Part of a small language model's weights.
Training: a variant of Adam for these matrices, 9364 steps.
MLP neurons of a small language model. Each row is named by its layer, matrix (gate and up: input weights; down: output weights) and neuron, and shows model dimensions 128-255. Each number is 500 + 40 x the weight over its row's rms, rounded and kept within 0 to 999. Numbers have three digits each. A neuron's up and down rows have the sign that makes its largest values positive.
After each neuron's rows is what it responds to, as a language model described it from the Wikipedia text at the highest values.

L5.gate181:535535514525516455522480514459515461469479548505492509543505503558467501510500514529557497525507507512473490472543453413508530492483528442504470464499490520460485558569507544514555568573505473497483496500520464534474473543509517560505529524551558489423423473436521529497480478513538531522472400483465512514477526473476482429440522565490492445443518473568538467488447369553470529544474
L5.up181:489476498537547530500439547511463555496492467485575519491510517497446471519492521549454563533497554410496518551485511507531551515468514470462498510541534489501470458491557483498535434475560554422518499484481499538474462486409435567437487446476472475515577454500412425463442522498457499477476529554477500475489545444517501572506515451491532447485509586476538476488546508475459545512475
L5.down181:515498477479499493474472428525527565461472538483451493548513544455540547468465482518424520500474588431525528519461442460548504481533495491472558492507471518471466491497521530533511496511542511535501467537472524519433552492464477627422518487536430481488555548495440409462489509489527525479585559584482488472449515527481593512508523533472476454485453505495512491486503532470505469463493
Description: Broad, multi-sense common nouns ending a noun phrase, often after "the" and before "of", such as season, area, level, amount, figure, place.

L2.gate637:467534491499534481519503467509542603451599443557460454566528571524521496489530551537512586575568518493425468476503480576470506497601464467559553538485513503465508480584537472467499444559476506528378523479446436453500481499524484478501475477521546460428521505486510549525530512539462454505479554446541463460518563474531488493502542452523463392457494505512454498479464558506518532499499
L2.up637:464539514476511480511484475450562476447511533546427527533532553546543525579458446532496512531509532468517528506498459453490507472495540520525469537589447478535436515555475547448472519420468586541422505487464562441460540530436468451499487556426512482499542472536482498472513498592554586415486540475439497448561544536517477472518601493480500479451479513566494494488587486454498497482534
L2.down637:440475456511506489468500508524527520473573467492493492496527480539536498417523506514512472555561446455526490539556485582514551493569483462583538518470530587380497511543401483531512496527497524535504535538511476473463441559524517463492487507499505477499459461480571529510526531532535514562474557486551284497558523444525472494480464483656467518486484452513435518483454563452508556444500
Description: Fires on the == or === markers of Wikipedia section headings, mostly the closing ones (== Analysis ==), plus some paragraph-break newlines.

L5.gate887:509499517491596509561511531446561427482565447491473515498494539549439504479529505497444458550568449514490512473499482508499441526558522479500495461507483466491559514523529458479494424537515516473468470502476490553532478500519526439428462527478511503529507470587486509409468504489487458500476531496475497430483543467543522506556467476503478456485426521513478498479448481467457540491528
L5.up887:426522489539516558547476516501530495498559536450474494532493440509539567597441483539490518520493492514545518474490479506472466474464540501467465431460511520402537497471476464516451509550589477500535489538481480546501422518517486503410397521503493449483558535518544533512537556476509492535561436557489517524516423511535521465468379539582514424444461529549528491485505493501611476502544
L5.down887:508563499492492442484529485556576548479486507476491483455491490474515538543441530489463508482466529539484464544513537560490556524565458478554553541531500473493342546525438509506556453460488486508504523486479509401475466503476467525532457519481431495491493560431542504608605494524502508466496448508498371519540516617450539580471439467439498460492506549502538509471550617460513487500482
Description: The digit 7 ending a multi-digit number such as a year, count or coordinate (138, 19,80, 60), plus weaker hits on closing == heading markers.

L7.gate376:477564560531447460489515548487607411539473548533485502445414537483514544457498533533444507465489455488479604462548534451532512474542496471456498489511516487508536516605550541422568527529529514524571483488467526533477560518466482514481515534528543498492433531512518446500436489483525546453541501504485467495474499424505425502490520581486501461438509505434542476405500534514545519492541
L7.up376:513549554545523480534498525496546462511525507561505512503492497488520578452523492546485530505546469403479521489527501418482532499494546453467529500498470450480598448570518522425523489528496464457511413468508478487468472489553493531491577544520563544508476582522523429498487471515492503465477523468531488519549506478532465503490475534485496449387474486498586506482508440514509484519487
L7.down376:513513524506556506458547565488526519479450476471490530532481520464507505567491525513465518514522546391454471481505516549474509561502587487470495524488543512510552410472512463458522474547510517490516466484474500492552489532536519584456525491556580535521458527512511514512471550504560549458524481546514671493493477495468542486519506567753468420495574546542536462408497445529559481524452
Description: Generic head nouns that close a noun-noun compound after a modifying noun, e.g. rhythm section, denazification process, tank capacity, Organization Department.

L7.gate714:466453511531474419477449513507527508482587474492442593494491530526477414487480445485494505497480453483443474394530431459499414501526515560535559522476491439437512508532499464515544507514473472489467502528460500488463474530515490479501517490502472499503510436462469517505492513489597455488503490518537458494526572529527478560456524502459510542551518499542512520509557461541473571477556
L7.up714:530491511498516477535551525475521465550475487481476481508535526522557505519553469481433467530568485488547441442475496528499469494442493564488567528517543503498474462539567535537532457531567550524541487517535484390455402488516544496532521497449458522483529446488524418428554524521511498530514470417458468466557423477515470578485500508520481440505504511532527509469496552490525530525523
L7.down714:545485472507480477487493496502540502480497498553477524497479474496494446447541501466483480601512436491588501516461543520515536539456490515480529455473533495442452485473517517474492500505510464501462487491506539504521441516538506432472532501568549461484560495509464508531502526489570491503462517474584695538512520486562517506532490506840554540482519493564492532524504518422546503543540
Description: Closing == or === after a wiki section heading title such as Overview, History or Description, plus some list-item dashes and table pipes.

L2.gate344:442520561454513431511499534526478497477540504533486454537463490422506552457507486528552507551509500450472543449483507466469432494533446512520527530513518489544463448522498459411469464547518464521495437479470538536555447519518484511427480537553525545479468508472471515490514470492474521494470515518516498459502549479558512541454520513539472475477543519526514456517524548541506492526513
L2.up344:481503469529515397465456512453449533478427561449519458460495527502477573515571452540458547482555528484485525485501490539524560481540458468450558564539447451508568487460423497567534468482535499485495513536539474524423488447549444526542455492536597451465525521591552492472508539459510565461536497453503495516486518514457514467536517570472442489489457460543459536477537430462516407459541
L2.down344:497563489543540401497484483479508497462457489501532448458484573475542501516609522534445519545476548498458508486553466531516529465457472488526529578565487478492560517455446488592489457540458461446493449513459522537509435421514433526508527507528561454427483506498501464453482501497484519511560522508537579528495506457452575552543539527409475493498452531535544475524583452527553495494562
Description: Abstract nouns of extent, place or domain, mostly after "the" and before "of", such as distance, field, length; also word-initial "p" pieces.